Weights of a small transformer language model.
Architecture: learned positions, no biases in attention or MLP.
Training: a variant of Muon for these matrices, 590M tokens, 4503 steps.
MLP neurons of a small language model. Each row is named by its layer, matrix (up: input weights) and neuron, and shows model dimensions 341-511. Each number is 500 + 25 x the weight over its row's rms, rounded and kept within 0 to 999. Numbers have three digits each.
A block is one neuron, or neurons of one layer that tend to fire together. Before each block is what it responds to, as a language model described it from the Wikipedia text at the highest values.

Description: Foreign-title function words. Short function words and word fragments inside non-English titles and names, mostly French, Dutch, and Portuguese, e.g. et, les, der, na, el; sometimes English word pieces.
L3.up177:510526510485479501512477482465484524477521509520495465512527550481516522460521454525516479513493483513470483470508505491460500528474478520505530519482467531469532492522500492495510465502504453524507501497475509467522518483509503545505471498454503488453503475535463516488506472486478487543514487488483523484515486495498516507475540528495454462449536509483497524498517505490470495521478510467513463537464479522480517457523488475470482466504524533539458535546481492524528517447487502537477488513495530471495508526486
L3.up430:486518499482489481514477479512520554467493464478502476480502503483512478467496453507527504486496527519485470495474524500499504503505507499514503543474531546451561480471520475509517456490483506509509472495481508506539530512478498508530509535516482477500488490499483500511477480492495491493540453546497485499480537508478513489474547487532466482473508495471505505473493481526443470526508565492495486557508435522504549471513522511469501513531568545531498518524510527520532475499523522537474495476514522489502542497471
L3.up1235:521535485567490481460441479557512543513512504511509490505530512522558490443512516477517514483497512506506487503468527513481455517504518524511540514494533516443507490471491488515474537511480486517486530528512458540506490537516499482470457465480458501499496487491492549506507510474490462475547520483519495553497507472486523506502471538510435483459465465511515498509502550520457517469519519496528483480528504507490544492481447525506501492494507522520473535510498492544495499482502510529478516507521483512526515512536
L3.up1802:498539473497507497490495485512500540499510532518552448515471531471475497465545497500462502484493509488468498512490540503464491523493502489504540515485458459435529494493536516495479526460487498525487480504495484516520478497502524543457464501502481498527510512507451498513491486449511487547553466470514477536512538514478521479491506500447496485488516507498491455505488508500499465538476475517488481471494490509478500486521536471526469559502564543517485540502480488515530516492515488488502486502562507485484531503530

Description: Table separator and infobox rows. Markdown table separator tokens (|---|---|) right after a header row, plus structural words like chronology in singles infoboxes and is after a lead name.
L2.up627:482506508484506499481512485526463494522537576512511465479456494512500491527463461506511462476506468503539506548522481501503518504506488539522515524553503520501484486512518483496494480478469449496469472468435448534512550502475532521519500526551534500489492526491437511536527461475507491521490485530507529446495515453501505507488523534501517486474480505519499531562488471579507481499456464534506480475493483519495547475527508494468498489488514504471478499513472501490515451539511555453514531509517457524607469434499
L2.up823:475507502521475505457489481474469523538485565470532470478466480485504536463510527506480479469552494524493534509512489517496525518489503509467534506501540513510502507498480494496495529467500490504503502495483492496516490467534517498488491458522516482476528456487515505515500492515557470494469432496516487451461516479466481502491476503567535530509492490476507520500511501503457498519486513505498501485486462471479484493486524472478509486520494518471498515501547485513514506540476492523545501535495484440507522457519
L2.up964:535476539522463522514554463522530531445474500517492468507506518496529521464468477523500478467498501469524495502507512459517472477465531458534525477481512493463514508562483488485483491493518498519474521485490499484517526508435494516540521501489511504486478498537483517461507520517488496485513512491478449418522511477454495491502550544465494469493535498516465451481526497469459480491479509521534489489504484514486504449523512524452541483490452522485499510531501466508479516516529540462534509510503467497529534484510
L2.up1110:518486483483492485500444473507452537555534552480518494517513512447511485519484469501456462471501496511422493478475485501529446480470497484500545480458549500520526498531479460482526499498531526548502534498511531548523487532504473512491475470530517478501489477470489494507542494514544474491523470529531489440480539478499481493507465488486467529491489483548470477489505512480503486491506485498544507519523555466515545508496533506515512477493536495502499485524503513489482474504567487502509505517511524480561493488582

Description: Table header separators. Markdown table separator rows like |---|---| right after a header row in charts, election and medal tables; weaker on Gold column headers, "such as", list-introducing colons.
L3.up99:486468527517505488476488499476471542524494494520524515524473492488532517509443515485509483506547488534519501486527505468538447466472490524519520496428468486488492517522515485493471536489525521483544484508455505533521545498521499545499490526487524522503483522513491538527484504512508499490491477506473491472477529487503534474506459475494481470491508483501514486479520494505463493502471513495529458492486506464496553558516492529472513464477522590517531504546468515465447475522518498515523561503495531507504537467475
L3.up503:475463518489445523506499485479484515499484536465514466511530510464493504521476489488561474479516466505492487497473448498510452489512497492457461522503487468467482469518526514515521500461490510444478459517499477505487478481520518521469514481500497517549536475524509533493524502510515481522496519501476496470533536533474512524500511514522512528480512503506456497486522516507503503502495519491505504571515468485527505514506486521513528533520475538529521522485496484449489492507483520532523572503517488499522505479476
L3.up1895:482536521517516501501525501521488594480495501507529501481516506477513508527516494496501498471472494517509457503504502477532517518487538496518485516480515478474517505549557481472523501543505564497527474479437498535487485476466497494495451516485495534526481517525521474513492495471478460471498496502514505472473470516489555530493455526480547503538454509512486488483512498522493500510501523474562503475495473531526524502502524448515518515480503521510491454530492497475543510505501529527504555505513441496505500485495
L3.up1921:546506496488539487531492526473484500509488513518472479521499523458506509515478507493471489538501484445473487537487448485463450505535519531521521516495498484488528498505546517469494482501493481444501485543509469444493522500479520520537501513484444524492526476525498520479518502449510489489499485555485531516498516473507528462500527497516525489520508466540489520506514476540476505489493490476524505490525499502527558506507479525516520499523499573499511492491456549498503501547556509485510548532477484476504497512542

Description: Prepositions before dates/specifics. Prepositions, mostly on and in, that open a following date, measure or phrase, such as on 27 May, Oil on wood, 25.8 in ×.
L2.up497:467508437515491500494482479519477490491497461491505481511476484519515534467510455475507493547466459505557541527504515521499482510516558481479505499468523527488472463498463510469495503482511461511541459507502494503462522495488500490507501483507477476456507502500488523496488521506477489508502545483481483500524482522464516479470442528449480526518507504532535474527529528498495484485482527523519487482548503529508490481492490509511487490478534488495502515539469483477459485449436470470499475526488532516533530494493
L2.up1536:504451482489470494498478494533512513475460502498528454529487486534466508485507517550531528494498480535519495477472545532498531497501497540520500510485440540522468494499476477495504484517509516493513479489468477505501460503498466496471456515529493533545484507510504485497486518493512487533492521501464491470513491513474517476472543529495491539496490483492506530480527506529472495511526459523484501518497515558506549502502523523491499451504508520518453462486493441497492523486477509525476506471535494478476501517507
L2.up1784:525460509503441479512507488501552505459494518488463471474465457474456499461474473491499480529459500501519503496480497507485465510476511490533471485503488559523502450496521474488457509482490446530485504468497527503512508468480507524490503481520520430485535510521499528494486471503537501468545507459524528497491496481519579500513478494503494478545476468493551474491478510473454481482494483492517483517466511473546510522490453525462529515502525493507492501483472502490534490500456489506495560522504487467487499516499
L2.up1793:501468468528493496525506505480534499497471496526502492489506510515494534452501466445517463520519487523519514504489519488492467512514537481512518426483498540511478523487498494503498486477491472495514519546502506509473462477462525464504496505554514486493470508488481542547508467439459512536525542479504528487514487502486523512469477505532498546550496528525547486467551526491502535521543472476462472484473499471514489526531461510489471515487513519490525481515526504509474466461505490495515499504488507448505493504514

Description: Digits in long numbers. Digits deep inside long decimal numbers, especially map coordinates (88.51916, 40°50′42.36″), plus line breaks ending infobox fields or table header rows.
L4.up482:493513509499502574482529493505481471501502543490524475474476544522497505472544487511492515475500482512511484491500509450513507449484488507468546475510498500498485456498478540561514472521503521500529469508541467541529523514511521499521492503501526503508497522504508436457451487486521574477503505497505523472492470439536511472508509510456494499491480488505547496505485535511471459486503524477503487536488535515482509552464501499477501498501482497532493472492447507482491512493519553524509533467492491458516496507485

Description: Narrative turning-point verbs. Verbs and particles in plot or event summaries marking arrival, escape, release or response that ends a situation, e.g. arrive, pulled back, rescued.
L4.up1037:479507508472543509516474519485557505488519527505501509486556472459469484523532544467494502492526474506521538528524515469456547531499492452506498522519499492488481539481509455433475505523517476505514497480510498493495527475476525517500513465517481498517503491450481492506511490521469425468476495498546505493510506493488460502551520481503531466511457477499498499497506510486529470516536451508514555504520472511508507501494545499524493454526546517484488479521513550518473473545521507503485533501509496521524499473505

Description: Predicate start after subject. The first token after a completed subject or clause: mostly reporting verbs after a named person (declared, claimed, stated), also connectives like but, which, though.
L3.up234:493485479542489433512496491531513529525523513502493465528520483499489551497518482545528475510485494493494497464507499467515560482500438535523500503501477490501469468502506453492463517469485532501465546514485548527546545494519496525515514521513486527529494464450516484491514536472511488520494538490487540505470487506510445522534501502504557533493460467497472489501507501506465459553469486434499516510460477475517482518520516496523504479507500525497486431455520508502492481516486477525481504496481499471485518529476
L3.up582:496509496547494528486534524554443498525521519506521540473451521515474496503499485492494462465482505500487476461531495486496510514482474503496522487480507515516443489522490532519531520531514470439529489473484493528495542532451506492486489526476445509471548504498514533498502510527508484515530555506502488521534492547528472476538473548524519490504480529561494539483503543510511486483488469513489492437461490508495517504538492512492466525482495485515515450494489526522521517478474479498531509473541527503473471523502
L3.up843:512508511497513482538486451480445493543547462500493482508499484527453550508498486513458504494494511533525493495486500475528490479542520482495501490496516531500472421498493520491508499475478530499512453512538465487494518494506558465554510519499495483550455496527481469522516491494514441495528528511527520560537560501554473522509502489468524480507499519508559486498539503503427506508506480526502507504491507515482503487488519506525539516521555485470524490495453494501456474479492456469454496476496540538474543538515
L3.up1442:500509508496520530550478505519479518509503490485491535474463547503477524462497509499532493479493515483478489500517503534510532536464496502524511535515478513485484529484488471516483470454481498500504478471526519488537497494491496535532489491507524513487516508506466523525510510472513519545510518520491520493507507468545469535493498476502510474466475522478508494454474534455474447466519474460512510516501471500444514532483484523512471493515517531516509471489518465500476546524524493513515494475479483475427488501493

Description: Blank-line paragraph break. The second newline of a blank line between Wikipedia paragraphs, just before a new paragraph or a heading such as ==Variants==, In, The.
L3.up4:477530512543488488530513514490454478527473546459533510487505473499466477522507485518508484476497484495529519544510564500481480502508478501490457468496496488489454495492472475500501529439552503536470531509472491482501524509487519508480482512515453413494509457481479490452505493514512494549534452541479504534494546530525484567511473499506466494521514531518499444509501541485483512473463531464539523498484498468524512511463530481529520488517508474467518497497496517517473486502511514474515489507505498499495492544492
L3.up774:512511481482495507501467518492481507496492500507531518500504504487479483536476498516513492513504507526477473466532547510500490498483488518436467489482542471517511532471499497518554477538500456507475491516511533475514494467489497512518472493508512509484488435479436473460461523498492462513543531433466509526496534553510528478504512532478495485513466472472492523552498487519533515511501491453471487503512517494559494514515509538479477500510468491485493519495497488503464482504488511479527549467534514483504520459534
L3.up1618:485490561494479479497533535493514493487507521502472514496499511484487482502474518481479515540514473529513502523504526442490496489546514520475455504507519473535512477478474482519484508531470545490527480500520506529519499504527490517477506500498499520511507495499512480502491497451497475520485491452484513533493502518481473529459482480468484526502512460496512509504509488545504518474466509513539468465511486480524495478511527465441474516506510510525489506486473524510453479491533518487481490516483476462547509455508
L3.up1736:466511494499496520511532492531468487503565556483522533511499471560533497489458494528497468523493473525516508525502511477498501477526539521487496500498497525567516492480479481482469491469531565492503462554500518484533534482544498547505470519516489534475503478488484493479492469456471503473558504445500544491502530527523496541489466466504503508509513463486523539497503496523570525534493512498475484452475482500535506508457523523474470518513498520510556540453497515525524490496491511496517497487517495480525518444541

Description: Paragraph and section starts. Mostly the blank-line break that begins a new paragraph or section heading, plus paragraph-opening words like During, However, In.
L2.up288:465479537457491454513514524503534530524532495537508495546546495439542508506492473517483509504489515463521519497494464507500467520448473445513479493539462488511517507491499440458481471494532497495449458519494497476513522485503498518473504516515471507545535469462528519467534505479515504531463490502516498491545492501500516504472501487483485502480517467524465495507505506479547420485498533499450479461502491518511517489509496506515520511484509519508476492525496519490503504523505531517532511463499484514479516472542
L2.up544:516493493468496517524491477485477499527489484517474496499541467469530506496512481520484496505504466485505478527501481521527505559480467457550533527453527482515519525534484524513483501521482517520496512494498482538481475474513458489529492514513484492492472530510492527465511497489522516521527527483453503462537464479503504507489516486523517503538507534461465499507519502547521486485491496472513446535544477522500481499512497483509491552505468497514520524534540509521485507533513511512482531496501395513495504520489
L2.up1097:548478496531490456509497543490494485495483538493504522531525498464514459525517512531497482500503507495502520552449475513481474519465473465533539498443483473501471517470502491503510470552484542494461459505540452474497489495482499489518516497507504511550480534522486519479485506535514434447500460511517494489494490477466543514494471509486497497505493507470474495531526480501500473504550484535478513468520584511505542537496500492496470531516480567462501495502485511484484504481508524506490545478513483523497501503492
L2.up1169:505482512477493503533472529494500538508509532511532538500532513495526495514455455535441475498475550472496459531458476506513528513452481511493495520511543498527498498519501486479500489496521493495504486503512514506508553502478472498528540563525499498519530524503500497476543507503512501457487481496490496450512497501537518469533457525520484464555482474504498525456525498515500494496480447483464518470561524514497470542502474478483481520501538484468508456495488523537522484474472493495534502495516528490491521520502

Description: Time-frame prepositions, narrative onset. Sentence-opening During and time prepositions like on or during, plus narrative verbs after a subject (went into, began, recorded), in histories and biographies.
L2.up495:473513451489503510545515479480479519484476501495482543498541512466540507510500526527507491487488472545496516502484495470513465541487473538520530508508482522486460529473487448472496525517492484470517485477486490508510478502533484497509547492497511512493493496483495557492497477527451510507514439523533486500496501546473521518503493491539536482502517476499535447524504521517474505492491522525476526465467467504533489529494504461534459476464502500551455483527485497503487478496514493512532522491469515521490497472507
L2.up1065:528526492503520540515457462478521518506501537526512500485464508502523507515491509507513506526491488440501483532517514498519495488498453486463492506529503508498483493524517483484471474521481463509470528528524514495483533475492481527504538533488509484476479444437476484476491519536463535496522542494516498501487534521534526453499499477512515516500490500502502492483494504502524519488548491487513502534470475488467487503476521504505496554508468486475560508474503504530526524453517538554545491472518493472523496495459
L2.up1607:517480511510534521515502475521522502470467479480522554494517484474497486561527545508541521478513499524482560471499502486470477505468524435502501485499535563509482509495496532463533523508488509480510503480493489492510498485486491517488503510524499503483537487506489477433512498515467494468522519509543555485443487462464495502472431500489483533517502482480555484493486509503508535486549505461512504546511530500471522486503478525535492477514504509524508505504499524463520504494514517472481504465497504523477529508503
L2.up1692:517529517499471487544501508484535478501517508494506519459532512528504549520492528451501529532506522537515511528495506512528519512557489479518517511497490542540481540498496545481447513466470480502483535517508503503480488455496537494517497534537490509494481505507491469456477473505489522481468489488471496500461492512477489477511468541493532508525487510518534496500454528491480480504557499533502442547476517510525500499562515453514508544479479493505509543456494560499503494499485470471511531477522503484477489538564

Description: Table and list starts. Tokens opening a new line or field in structured Wikipedia text, especially markdown table separator rows like |---|---|, plus header words (Music video, Career history) and first digits of list or table rows.
L4.up1996:502490525539472482489505525519505490462534518470490507531489473506516492527448471456540492508508511495487499531490520458499492471502515483514491493542519510504519512511518501520497519493519541462496538491464490512494506513516539539492464474479464526478518538495477517492563519495502516481483499454441486463544502490500499515456492492513517512489506485503501520495455498496514494526497525498532515501531461510494519503491514459436516528502487475515489515498500495497489500499481479489519524451491484524534474522499

Description: Subordinate-clause function words. Function words and pronouns that open or continue a dependent clause mid-sentence, such as that, he, who, had, so, mostly in narrative and explanatory prose.
L2.up214:472472469491496530487445480516494498488518554521485505503498487526494495499536491508534531530523553494493491471554512531513481489489504523558490505503466505527470512481463446507490513513502530476474494486486472494497512492517534498540516481498478503478512485557488477507473510529548502485533506473531532488494517490482473488555461518526511557472493527516509504543512481518498536477533484505540482519484510491516465527484523500479475491491527497486507475480497488573520531465511517503512535519533488456493495490473
L2.up1075:553512486526513473501482489489474468501480496463469529526455467489543477499523502530508502496526503477504491448523510515504481485534501508481498478543490480541501496504475498531482517485509494493476516452484506497481469512529548546461480489500537497487509527512499490519474526495498457472533513485491506492531507494484517546485472544496516430515435486475469464457540514512524521527499497489485511491511505493502493537528491483527484504531500465478478476497507448507465514494506490465478494532527489479515482514490
L2.up1127:507466480499512477492527512508504481521546536455524564512522501505485504532511487526514542505556517481523482457504457486506512507477498473500517504520480478479478492479555492490528457507475489480502500474513500474494493516510505490506511504521481488412478530542483481556507522518516485510521515457497485483514504484478520473525441506543529518529465499513461496497481471488494514497513528539532496506480536505489463556497476463503532482492491489487477498504502527520515534483491518521471517483474505548514490468516
L2.up1564:492490480490467502508466467488526499518516536499478544501476515489479494445526494479471530468479489473492510505514510530548513514498507538509490487487485549500475486458545509497477483490459477468463496462477468467530466535509462478509543490483491499451509520524475485575503520527531464522509503439534492452507520509460468549525463447513521517530449531496497485492501507522494537559533471483508500486519507499511528493519517491535494519526516504540520489512501469515526507488493531520532546531513515517488488469500

Description: Blank line before sections. The second newline of a blank line in Wikipedia markup, after tables, lists, headings or titles, just before a new heading or paragraph (==Charts==, In 1997).
L4.up364:489477530492482465459487494498495513468545510457492507469501471496487461509481502475508465524520524473468466470513542469501467552499500503481479508485478483526525515441483468512458511513474488531510552495446534497494495481469517534517524482506477491480475517508479477488476547493526499469508488467488531517477501515527535484468552470473537505481505441510494493540454479548520481504522511549496513490510480523509518515460526490471492513478509522518509541516505499492509510480481535478491514484493508484505578498542

Description: Inside non-English phrases. Spaces and word pieces in the middle of foreign-language titles, names and phrases, often right after de, du or za, as in "histoire généalogique de", "Kraszew-ski", "Ko-ro-sten".
L2.up770:553534458518503498514501445464506528467508499538515468483541511496526523470498469493524532506505496439533504520500552466501486505502451509471522500505482521455511509526516461487482490467515492554502506476488471501519524484507512499507468498445486484512506495498503536493517480488507498505515510522491498532455485474547498481461491490513479491458546486511461451475511473494461488503480497505503492499481491542511530465495470495449513513536544499572437495470520461522498522493531504550556468513539508490500488557457
L2.up1042:512540467513496467491463484495462508500512494481505479475532517492556499476514466541494517484497556463517520526508527482516492493493502469453482499486495496479548498538531486527489492484466513575491474499471497487534499449476500513493475496442453540511526452506465547508520504477522495508483487484464470493501497486536504513505516461570506466418489513519500465493480476462468534520544501459502500482458500524480561506525505527462510440518528509521471485509521478491532552504494525526514475517508522514477508519462
L2.up1203:507509478484481491500491473520466496499489513502516463487552547492521531452514511492490496484468518475489503510477490517542495495537458486477495510490456474486489517503518484495500499487470465528496499520507476501550496508507489558499466505478461468511500470483502528505498480478508486494505476486500461485555477496552523480520498520541508488435516474506482482510494490508456496460507493485469487494454495507494547506487497527487491464507548515506439526523553515493528498519533498572491520518495542530471511537517
L2.up1249:453537514508537495503509502520468515512452464534517460472533522496505499462510504510484530518461526496507473486423510501502491527491467489520480463490463522502497486477464516501515515491463529482534473474450506526516492507448475488511472484481453521502495531481513544533463512466462521518479530461489510522521540518435503492462508524497448482477518461525507462516493555476479472470484484536502463517504453481473479505501483465466512504540548537505529483496531474482511503503485532534490505451471491495512505522491

Description: Locative preposition "in". Mostly "in" introducing a place after location words like located, born, lived, station, also other prepositions (of, on, under) in similar phrases.
L3.up46:496456505523489522524512498474503478452492523508479512479467508456504508461507487532497473511465507526511538513503509535495471519504525492541531483513499519511501459498488473452476485506460483492500499499502521550527528462524496470492478500526524511549464498511497510510527491511513503537462519519503466525494514477491518539480521471497486490467507563474513431505519495489499502491530519495518538508511522496531493481501482489492549498537502484520490507488517444489494484503498507518494511481427480510485484492441
L3.up295:467475506534489468482499502553506468528539515541546469508469470504535500510495484523508510489528466504497517502495518471508476516497482468488484444500508550482508502492505510485475497501511514490470496512482495476467483514479529511486464485505476448468471489496536534532460457434483483522506516490475526485493515498493453518523489530511507529543471504501474511508524545523491516496479524449509542465500493511508524504446540523515516467526505464500465505463504542520494496516497524527511498540477501516464479512504
L3.up640:481464461477472511517518489537560476469474489500513487522516486494507528528542463515456524507495497470563511535517511488476477506508509495511518471461464529504488495452506477522509509476460516513535473503506491546504490489526527468494490450468469497456525500493507494443488488449502463508532474519491561474539521448483472466493498517467488537475485489516516455470453512522544495459539523495494539515500481436483460509474514488496508497494486463451482506546446527512509540525482485478499499509499501541487494526499
L3.up865:488495533529494516498504524501507474520495510508568490481514484473478517467544479496500526471508493527507521517494537515517500493497497508535511504472458489476522480535459446477506498505498486496519488485518532530479522514471512504481524506530482469444525470474519472482512480468469514499513507493516487497504522498478543486480516520480462513498472505510527485466477524544496478515527473548514512516436488480570504505496506499474498485445503466510484478533466500522523516469509469495485513473466537502473472520493

Description: Statistic unit words. Words that follow or complete a numeric statistic, mostly census and age phrases such as "65 or older", "population of", "2020 census", "22 years".
L3.up270:498528533499497519479471476521508490512501533546563509508454496459507472495519470485477527505488532534494465489542497471500466494465508481533543501525487505482525471516560524515514495505457481564489521501465480454479474488485510469521485509541508505510534478512459479521500517540467493461529478474514488516486467497521510492439510519491448469460548516490511495500504451527505507520541460532492532473556498513460464516458479465478526529488478513507509501481517450509541498501516499547514462543518489461514511530504
L3.up1381:499496515528480545462477523556492497526502509478490499501514485496494552496491512523464502523503464538522550494495515464534484498493481411526502521499529501481520481500505459519491520519507500529499552514537497475481461546500524467475522517525543530500513473522478495518499534500445518504555486508526504535486522512495501504508499479484500495516463501503518451482505474534483516486521496483515522506531451505501480504529513501458503515475520512528468479520516474524490489506487445502533472479462483481451453500499
L3.up1527:486499520491470465474459510513569539457499500479486463476495536489487476475545509528489485514491492488503549486486476523536487467507503499535483501499508498501457504503495459522455491515511439518522497498518515527497507534472505472528499557473506485493513512561506492459515513488505494489474461527491516518483501521443519529484534513491485522516529493494492465508472498506556511517457522478533456532530496525554492535472468517501511520485510498503474511497481487511508480508507508507474527530470481487505514487537
L3.up1911:533505493543477524483475533528498516518545539466500473491434504492475476574451521512532490551525511505509487523494496487516481456488481457495499564446504504517490475499532497486471507463481524509492501479481504488500474525423503445469486510517534484492502477522472473495474502480513501475512486509466517574506517547513482516517489484511477490473542497491460493509516485494503459504467511509490523499513548549479487464447474488541508508532472501542511525483502490516497522473467480520447543485477490530544520514491

Description: Month names and word fragments. Month names after "In" or "on" at sentence start before a year (In May 2017), plus mid-word pieces like in-ch, In-iti-ally, Hu-racan, W-hisky.
L4.up165:530525508452527506475478512468493490485518511491504539524538560538494507501504489520499465531474532465442504483543509502517493543516514481530506483492516498463448508461554481483516489513473489483493473526571501478461543520503513504537537491527487486507542493472485504504474503481517533542496497465497495486490501529521490512497584497488482494520533499466481470546478474448543505494514550514515511480478516553504476492447480491511505506478543488531474515509515493517532551532508509495521508515521477487517515527506

Description: Complement-taking function words. Prepositions and conjunctions such as of, whether, for, on that open a noun or verb's complement mid-sentence in descriptive prose, e.g. "aspects of", "questions whether", "known for".
L4.up728:525496501497507490530506486504478476546492471450545478496492482522497464531521493538496512468497494469508481498492504494484517515494497561460484487503518479469525496485526498539476483443496504458531514488538474529538481467456522570484471512511540452516503529501503532504534478484514487523505524470477489487500485504526513504484487475509500481520489492480483491471478506495526501521496487502501528471510502457493499537516479506506490574530479471542493470508518485510509474531464529460506500507505505547526513450519

Description: Preposition "on" after verbs. The word on (sometimes in) right after a verb, as in born on, died on, went on; also "on" inside names like Veronica, Macedonski.
L3.up652:495532489473483520491510449506461513482526527518549478477493447498527464466494490490499449525488435476468506530508472497471515541532468479509488440516524560473493461454528510491475548472437512528487512511510493484503547503494506495540483490475504457471484489496513506468491522519490472525534491518468528513503498474504495516509461551492542542556477472473496510501509476495504528462484461506489482471493511520500464481533488439532507470478483497485539530536434532520526484475478499477505498510506555477487516478546
L3.up666:504467523520490509478520482456531492484516474494525500522493454542520501519513490528472488518543539486528506504485495541493514514487543543464491525492474497469484522495447515503479496449449502503474494490544514481489500470531537485480525510502483504497500536462512532477505511532459492505518520524502489476480430485500450508504466536463477503499531493533559513501483495535528526502497519495507481520488508542509479501500532511504492518492502534463510503456481550470472485469533488495493482499494564431528478523494
L3.up771:500478532478492487516432464504481513506455506470540476491534479524508489515533555494511495484519506494495518521508517538490470508523532458463493502501491480497472516531538512503478498483472484508493479504518509471493517537539505468529540520539492491476506501507481548487541491483509498464515577565489498479527468519487496519441497524508502490556491496529558450484477482518490501485546508451505499490499536515524524518504491519487492514500506505498502479482550487466497504484510519501485470544518496472478485502513
L3.up1748:489490498545485521470542544475514494552513467498525519488493500475500535492488499494505485477491499473530486521460484534497518544512500532536463526496467508462502532501455505496494489500413475477513495502487471484500511503522495462485551503465517522530475513483494514476490494485477474562488513537492484550480467484483492485487442525491512539529467447494526479423479514501503483521522526511486550508477465496552516473516446508509504480484505515502520513511496503464491530469507500494490549475490467456494525483495

Description: Preposition in/by. Fires on the prepositions "in"/"In" and "by", often sentence-initial ("In 1770", "In reality") or mid-clause ("help the student by facing"), plus word-initial "In" pieces (Indy, Inca).
L4.up1601:504482499464531514521467456484499490507491509517494502483457492522488456478498521524475451514494524499499470506514452472498506497496504528549514527489459499539500464506540467542478508496435465527502524435469485524507486532512488498519512526517538511431500488501498514551511533461484475502505504555468503525476473503488516496504438512528497523533501503458521531464518534475475544513503481533508492486516487519480539476454493560503478506474514494459509480520492485465474528497547463506509478526460485546520514496542

Description: "Such" and period nouns. Fires on "such" in "such as"/"such a", on time-span nouns like season, year, moment, and on units in measurements and coordinates (cm, °, ″).
L2.up34:474508482507464514523459508498527492460517475481475505436496487496523514478510500458510451520523484469492520520494505538533528487480466458504501497466570475509498518554508493528507532536498456545518550502520495504500510526518496479495452516485497506498514476515462490485480529488545531498504493486477501496501559447486513466448547511479525521506516464523515454521468481517512520512502509485508535490479476497509486498532487492460477487496513527518525499543514510501490476490532522478514535534525479519507504522511
L2.up329:477471510499503545544501555503502493501527526536506552515475474473509509516493482512467490538495545443487506491468569487506460483494515492539518525475487472496490486511530518534518514469501547480465517475523542505499543517504526544488539485466490567516456510496502507484478521534517496523520507509528483486491535496469495484460501476474507489509475515467512535430468510494522463498525509489505513510508532463497511482484482517474496516512485516564491452533523559474455545508497476513563556464489547501475520489505
L2.up1284:532494520493524499520470493480526539523532482481512495516550525477517491497440517506538535513505457483535462506490499512535498520493514499473499516512501507502486509475526508483507503569491486457488529511517498525518501464467524508538504562456482485505461468475470468468490533512546484492509462498489437489498528501523510491509500507469530558479477471479511526513494508508459479463504527547503492514483547487537506489472499525494492518531495499523488500503496537521482534466536504518523513473504529510508453504478
L2.up1439:492514498505486536531489483514520499491498494526492522475531513530465506474500524533533500534489504482499506515509460498517478492526453503489502501468498513494512465475541519496453489500521495526423537493486494449509488498518484547489515508488500455460504501523487472523497495499508503504521522543524474477489485521530477511518481524503454480536463507491466494506485486555510479463526463526477465494534496467501443465525495555549526470507551463516496485438547533522516446527525511506567500499520518478497487532500